Part of a small language model's weights.
Size: 5 heads of 64, MLP 832 GeGLU, vocabulary 8192, 15.9M parameters.
Architecture: RMSNorm before and after each block, rotary positions, tied embeddings, capped logits.
MLP neurons of a small language model. Each row is named by its layer, matrix (down: output weights) and neuron, and shows model dimensions 0-159. Each number is 128 + 32 x the weight over its row's rms, rounded and kept within 0 to 255. Numbers have three digits each. A neuron's up and down rows have the sign that makes its largest values positive.
A block is one neuron, or neurons of one layer that tend to fire together. After each block is what it responds to, as a language model described it from the Wikipedia text at the highest values.

L4.down171:136122036119085132120165179186172155164128129138150101087123139184169123194119192129185149178133144130129124157130115119137124153070095102124198151105210090127085128137106152127079153149094190144177120168182171165149125138081172169144131113112157154150109079119112113186170076091104129134168150063148166101146110133102154170146158124140114185104146107145150119111124090179159127144183101112157148135168123163097118126121125200092136132150193089179096117161151106071101052117134139
L4.down362:112163091125143114122119115106142130128066133155037161147084154098148161154094175111152129165093137118135198130087090143108161142119092110069119159154165165106148202103140145097128086143127117076090135096138100098117088115129154128095134117154078115143116090137107154128099124128132128135147099117163100092085149161112158136142155117124160148120143067134134083140111169137172179125123157107163156097099060108156119138135162091107125191129182071162109073110048119115111051160119185
L4.down377:149135143118155161127127145127167110087170143109127182103124151122123090129097201198154136110113120140142104110098116135168115120050168156108096095123079148162098088135174128126086193123149150129129151152154123132148114151177095136118139137113145101061091183049140116173128158127127164170106119133124118162108116178181146048102113115117152092151137186159128152137132105097142169114064098117184121131063159108122155164157115140114166122113150212158123161166122216083066124163111133
L4.down441:145116092112114152169061072121104180130137132129121120153097087176110167102108151092122144098089111129134093103177185223082166134104162158128162116111075070146093104099086160086118137127107156141123172126095118120086138068053124142165162125149110103132123125098125116147095154113087162137159163164130145150129082062220111131131091135192198165165179129108118174161216104115162143166076106168146116148153155141124144145154151105106099138140072137061125116158149170115121106147174089
L4.down532:005091127136132155177112119117141132165119083099073182148114139135165149097164124113045049129119145094091102116157146135144131172095087165103230124190093070125135154107148125092174115115144131126107121086159087143150115123139114133160157152143186121154126118134141095137092171188187132156127139112110146164142172110123113163176181145197142121137132190119120163156165089100131127097076106097169122189139136035130072124112107101138166099121099116096140127064122171166119112144109132
L4.down629:148122137150118104135144090137098182136112156093095181129111121078069125164100071175157130099115141159171179106225187097089091086178119128154107121105078126074156080096128095099108114129060136148140141138160137128130151128126112076123124103057144169090127132104164109087098122102125155110090206077072059159128082144100090095129139151111171124126180103135103137100098186078109154134138117138119106185172158129117137172142150105101103104125113181140188103152122161216140056143128083
L4.down702:172104125130146153141151114101180107133102116139123157110167092101110142109125164105131090114113175131098088146131123124124112133089121103116083121174117116132110135118179116138119095186140154090165132126157084124152096092128101119167146158141111162086189115137123083128115147127140125128116136122156162164134105113169129104151100219176137178092183177115139121119112082203128211147133112137093167069163108125074095108073155120220127115128145129060133123150126155136180138169155192
L4.down720:079133092114095158173144136205184080100126140164111146141095144082110143070157166163125190125034146157132181117153185119135116161035110133079121130143114081117161144094106158092141093174157175162158168092121131093159140172160111162160162088093102119119117161123106129143070156172129072123097080124158144119119085149130130094145158099107123117100171127099082110201167206081150126178128123119135164131119106145136155110105096098132157116104107131147148163137119137137109183128112080
Description: Decimals and clause openers

L6.down598:140133134176128105104113116129103134133167116173129179117139194209192119116142140156149134134136109137062113088146135059161138152154202096118119077165076115169086129116154140093154111145138045088127154154094128145096107152094081127131147141111133130097150183163120104114121114111166186144083158146154201166130113119110097104064127139072137104168181119129136163088151194101116097157079124108145140128099142114105148062135093118101115171156156121017153144116105125161135118165042106
Description: List-item line endings

L6.down490:111147147114097130163129177120156118115156161133141170130137128144139127155140101096054157122121138133110047139076120151107136133113150062160155133094142154140105054122124139159144146164210104101191122139105156155106155093164153049152146180058197200116130121153225145092158133127140134141086116159142112131118114180061099098106136131097100165181144156102083092104097081145143120161137096144160138098123121114177192166129107079121128097151106163196106108100145107158191148111072119
Description: After decimal numbers

L7.down163:101102109159133064100100078124113142142097104109176163109138165159181115152178158132132123097102152123098142100092099100060114136158149111125201086133114130174149148072149205103108114113155143112053135055072128147057132140138149127160111148155155158112255137147083082136121115118129130162111180152145128138115180135085121114126113154083117139157155107154099155104130115055103041131157132164166153058105185131147122181138127088135118079133133126178142091106153091102149118166115107
L7.down164:218111141119154185107091134130140127108134154188109092125139087124126145161105139113165149144070106159122113108105126124069131094139114119146124147142149149119101151090103140142076117081105128184131111188072157188105058114122081116125130149097186118150126140097102160112135107101111140173145108132163195231103173095184134097134115115140128161121121117140130149151141176150167093133106164125174107108060132136124081124113151132136147130166146216127134162118077077111120138095134181
L7.down202:121138108126116061159072157096078179132116162135171088105155161098127109178112149120179113066104108119131122099153088154133103115155128167160172162063136111112074092187137110134121187140116165133119124128151142115186144074159076098123133150135143132129104153132139034206133091115119123106139154104162121094166139204078159206103043160078103176093131133125181124158143094076125175098122113160099105161108119084164105187113122118125092101136117073163162126152145139117098091133147133
L7.down231:147150139157120138109172165110121098118093140060169138098117081165149174143130133130216147110121086161083141171105109162150171098108083087085140136107183135143121103104139134118103167154110142094120075207099106149069075167045163153104133164168140178130082117126086155133088095143128122138123122131164118115156173075148129112062142147040101108091150110104121079109103093121084123098138195181065146116115106084095115130117158136085110135129147074153163119122139116145157118191149121
L7.down450:128132154148113146181120124131147143096113147157129191095138092181133129140143088107153106114129097205101091128090082154106185106091117104082123090188081153067114142121098146117183090090133185132082130103159130118101173175201094181154099131127117145074141119131115125097132108121121124100090085077120136170109144146156133150166147067151120110159134121071093142191093133137121084115142195114130152082100090160081133150104109179106105116096115099079113145063129064160084162176149103
L7.down527:087143156161128092118155089128146116096103146119117179087172169182171130123158145157174114115109096113113160096168120128086133069120134159116136119069129129084119130156118121126118148143155155131146122134106160123149174103054167166128094139070126116096170180125076049142083147133099152171195096151132163107172173187106122164138091089083090150153129127168129091076154114145122109151142128135106152114105100148105186149146124167147145157088153120121108122132138176135077131131122083
L7.down558:073121145138170144094143148174131120150130154145211123156132084131128126195154104110176132139189148042146141135121076107101144143152089092106183120111140146065117147115100098079164130082126140073166131176149117093072137126107095056086109076069095156196133174145175094145080148110119174141117132094100148096111134166175084189124171140118124123117117149081132119098090083157174177071141082145148107129192142127130090171122124111161127082095113104119153125152093108097096106144175150
L7.down603:082170127074104132116199120095157092170066099119161100166159140207160113142168142152225110143149143205071091182104084122099095146143158137138157131161166141146142152143094128181103116142100111148054120120130135123062127103152128106058101150160066119166119165112091129134144112158149114168143121184123138155179061117076120101103061158117092049167078121132151104113124097071082095077096108155158077103095136113119123200117136201157149124123141149154060128137155141092191141156157099
Description: List line breaks

L7.down35:104132096153088166056132064165160143143062125106124154117100110154103128169089100041086122141121170132121101095156075111112084107091115128060079149096183112141158188127141066041123131150181124173121184158078155150112145103122185132162133180104091123092111101171067112157162134148100109110170147144130091174122140165160113123150209061111156125121124111094149122112137118143074061103183117108141182186169185135069155065158151128120159140113042144117136135092144168189152146163098146
L7.down49:155154090142145151129136096134104206151136137147130163106135044073122138155120122073052094135136130170168161137085120205174140098117122100129138136125091101149112084114080127148117121109164117087103119218085124082125175146163096068186087060206112087127068144145082081162149082153099134119192146107130190137147135108128106132140158094129083103103148138182110055179114090165146101080163140049118050181119136132126108095084118181140123193115165142119111141098103131128177099120082115
L7.down318:035105168113130128175161127149159155149103105115090118177129167093136124140130148151131105077100113165133123167107188147096120156145101111147107177191147142093156153124123165143107134105122133155098134181139154082135141114148142125074135137082072095081148141100088125162064127201127126180141205133144091172120154163136108088118132107123076099140086082123157120090115071175131065129117096061081159135110119092143142075164042109126139138092052128114184136105141125131102151078131108
L7.down440:112148119157146102107078130082090159105109124089167140128092107187123114151090118115157138109145106058127093151062083183072098145094172100068111036143116129097075084132170091146112131186184129113129109150173129176115072094129156146148065082124088147157107126151102089143154122098138128135101108135073094123127157082119116142118136160182132120123168086090110160120186128138183078183103169152144133150126162131146129073090122147150159174195112110123145161122114099150088103038139135
L7.down485:087100147098092113149131067128104128122141116118089177117052067180155161128089097127081084109112087170148156159113120125144089113145069135171099143090130174141143101210163158199148078126108085115118071162068118122123161107079139091136133149155188120116116178095126107144129117128104120174149164137139093169114102098098090143138194069117136138128132121113130092209113094153151103080128103123111114112111132077078155123151131048131052162155129126140170137119141153130065115130180153
L7.down631:120149129116123140062158122150127159098123116139132148052219147140131095122170146115078225173133128149174108123167081114076101094114152164125109117073123102138142148160116123160060073055125108152170160125123153183139150091135125160169088105076175131099094165166156124165217100089110144088124102131143115137120124161152091082173119130111162116132090062151100120126172179167135175105132089123153083089112158169106153081173087103140112067121130179163079140129132108167053120186176133
L7.down736:111139138142154181145063048089043163108120143125128151090101104156157149153124086142126144129129170140127101097076153154101112101174068138071136115123152093111113179137168144190198094131166162119140077125112150153105127126134115122201109146164100142106100119143116132194159134139178076156081091145077120135186118109121146193118094075205179174163109123109116130157166120120122111138114165117158164102159162163148041123089123138159135222128111136171195132090089162175129132138108146
L7.down792:076150137166132133060186124147088160138161140152144167142135113095169091147113138155162127125148117175133104147148120101121180186098171130153121189143167130138149128144114056143193109158159108132108094160143116167053186126143144162106048117123116154181099135162120068139189080196086058110100065155068218064182113115138138105131174110118108090115085142110122100142129138156158122103090085130112121140140149108127161121092151149115134184151102145115091103142166144130139154169122121
Description: Personal first names

L4.down27:150159086158132156171096059196038111200171147110138117115149132134142119122175073140092145152135143158115142124148075186126123162147149094117103078131120075052138172178067112144165166104157224105144125094077133135078105130076157051123090166133171124053137153170145115121158146151151105137082116172121103132120164181107144077102073124140121125087107142122155159107175150098133073116157095124115074051086198148137207087146095134155137151165115135110089123111095170147138163102112081
L4.down148:135133101086152108076102159110106167165106084125087099170122110160075131133156131127109143072112160124112191083109087106129121137145114102129059160101185133200129099093106122126097099150175122144098160160098091142151131048130071111054120143088067110140129169118098112155131130134069105127153094168133152069168118117087140114124114098109113120141128085094113169118095096145185154079151148149188109159160107137127140156167118107120165194198104112140152145068162109099099106132088131
L4.down240:127068129109175141127119152137100180113165160110146129089163162209141110026092101112159137213087151102145088087154106169130110164113154131123149097132104054068103079135151132140116165136124120109139155068133137141135119107090132121137083119110175147119113146077079217216141158107082166106154056087095084143125122074167069188145159091135129127128101146147160093098122115100116085108136152127157118102170087087107213137172140047146117194144168118136092108132142132186117138114123143
L4.down313:115090093153143159126147122145096116128126109104153095141139099181159063091106091130143164157114094112135128099123144180145178129087078127104177114115150065122102089120154160120108088170126101088150091111098123109126101158090124084127177122084142124078091140153164129135155102085066118092169201136208117113146126180110102157081134096187097135160141145121080137102162144168099118092094142107124197073097160207154135123181083126116125105159094055040104149125154105094138176108135101
L4.down438:116119166100154112126131070098096138134145151146120206057128052132090139089120116094155134156095120115114109104118152159153124118100153122145154085127109071089128143130103125110091070080180058144127139163136107090113120146147171173140080132166110101137155086153177071106113169104091091158129058156165100137189055103130063176122137154151051105092126153118073133129064142123042162124105143149116132159149152143114156144173135079145142152149119152088137148113133130116107155122168179
L4.down627:105101132113115138121118081132105105165098123173117170127121158155124070114162082167116184101116090125156112105124148107179131170136046072114176132150132131132131116115079136036117128152168200195139151165143093078095164185178138114095110096083152137144159101090135088062164179125118145122124120123122127136160179139109099115166199074116123204092113077141126098196175148153121106138123081091142138147128086159145182138158075116182124074170096074179098099095182096176090117091114112
L4.down724:133081129179156114143155114103096165123123150114106146073109021098141184155139148125080131087143087148112197108119118178102093160125120125156024178149157160158126069122148167138138151120203134151136099155108115154115095097177124124171140166153148147153113136136142109069145133139086113155132131155114140149119118110093059144185186030157152070103137134146133123146094161117241114124104086149102062151109136167094144170157092098153100181136108182094173111075104150159082092097147107
L4.down785:077131146145084209138150082120099136112092155152114114165054153057131141148085108146099154170117116113106126164153158174099110144193089156088191121141140127110151083190164105109101098113211103133091198173119111132137146107121116124118134143076117120111085146155076107135134145142175171119097119168112105190092109131147077135146169183084153117142115105170171196148086132138123156125119158159122152127102124123107162110123119123098158119186094070153138132111124155099109111163111137
Description: Male first names

L6.down361:120145090147154179161100112173097025094140194125137143110163158176157131144158166117089172174150116107082141137103167148146116128074129094120099118121120165103139138108122104130122131126115129155114147114080108117115112162138160169152140139105132090177115157087153185175102086126097105127125162119138114130159105086102138124146110101115052085044175085045149185119138092099091110151119122063079075136056135104070177125099184136105119099123124113070088152124149122086095113080103150
Description: Numeric table cells

L7.down201:111166128105119092135090123172098149173111127131140176058157105179147125069124139159115146117082098102184128135145129083064195095136190162159207144106130130179132159150098053098130132135146119154135146123147180166146151167151213119180129095116143079050145082127167092082137103135132136158126124143089125146166091083111137134165135106122159141137121126133100085134172123114146101164130089140118182157154209110129079110186091137122064093128103106134166078146146124130158142148083087
L7.down234:127144116118138131095153110119118149165125129151098116116136108186168164183093158120083159070123089152135100161181140114099129093100138116142134116130090080140128064108110128120189157110138122174182085169117136107099135115096177143181146091188106153108111184104166132110159187145093139106134112103091094214155126101125167091096141146089149162120083124140154126107144009120199134109115139131141141078139116152146074136137136143146156186101119127147095132139174145153100156114196140
L7.down282:043119147144091146101078107126141179115161104074146178107105164113153054125120195071118157086117077136180160076131107106108123120149171117139182203160166173124151099097106109158129138162099091095052135115148145118117083077156094095088151127156088104126103166170131192150135161088187116199151077128161142089098086087135087134112164061135059139170129097119153111134083120084121070106154069099176154175119100126158117150108204120127107130159171138097125145135144139173076075133136163
L7.down362:132089103154107093183133166132160177150118092132109161147149125110109137118141139150115145137100146108141177123087148164054173126116172114171138138078100056083113182095177153154106118148186128092158146169088125140110144148143096162160089122071162123098104181185188127122132124109154143052104107130138085123113088105146102127070084086115145089112178110073096155150136103104131160079077141096168117118128154151138103161154177100142137179121146156147108144099134115175150169084178113
L7.down431:136101075088088128163152153119149120098088145180144069114144166180160141143146174131079159178086152116127148080094181131188126156080130109130124114159152087141135143115077117136157101150119106156129122117185121071138114125167149136103134095139093110164067143085166170126088208166142072157094137125127131106178079143118147107120149100207086082190109147137127127142131126133152176076136075139132128120152205140159115121153191125142110146041186161117144143080223120163077130125101131
L7.down443:078076154116103102128141117131098158113095110116096102171166190157114146121113054142072122123143100156132104132150133106134148142139141146024085138133113136112094142189151138095163080159203107149117110102134147150137128100154140137141151150063104095115138167162076117053124171169195102146153121149147155147083107076092132142106128193112126120201110106158129122132107143047114103122099130120107110166162173124105110105118142130116166134094128105065097098105176166078212102172149134
L7.down454:119082120156152187141168068120079145144097080113110155129164108109153127095172143040112170132115075136139094166137184131117098134078108139095120110146097101183111152127102087182152088130170070104105114131168115156096134135140107141106141153095136141080137151165156117171111104134173137115141160183118152098153136092162141125119034221103158148165095117165104094124133111097110112142173107132104119115184133110150153139090162147134123108109124170140130107117139109118140133128107183
L7.down488:140101095083092163057176173174097176110110187119087189097139093156172151131142130126110129017142162151184090151074137122133167113090154137109156135139104084119125180119110173150122125112060115175144174155118183152163129174136123102172141132148135149112151132159118139114119166110122104186134115110101093076066100098110129117095151150120143141108131148072103071097183141179120121182105195128143071112179108139133122111099127158145176128092091211065158135109120148089185134150076165
Description: Digits after decimal point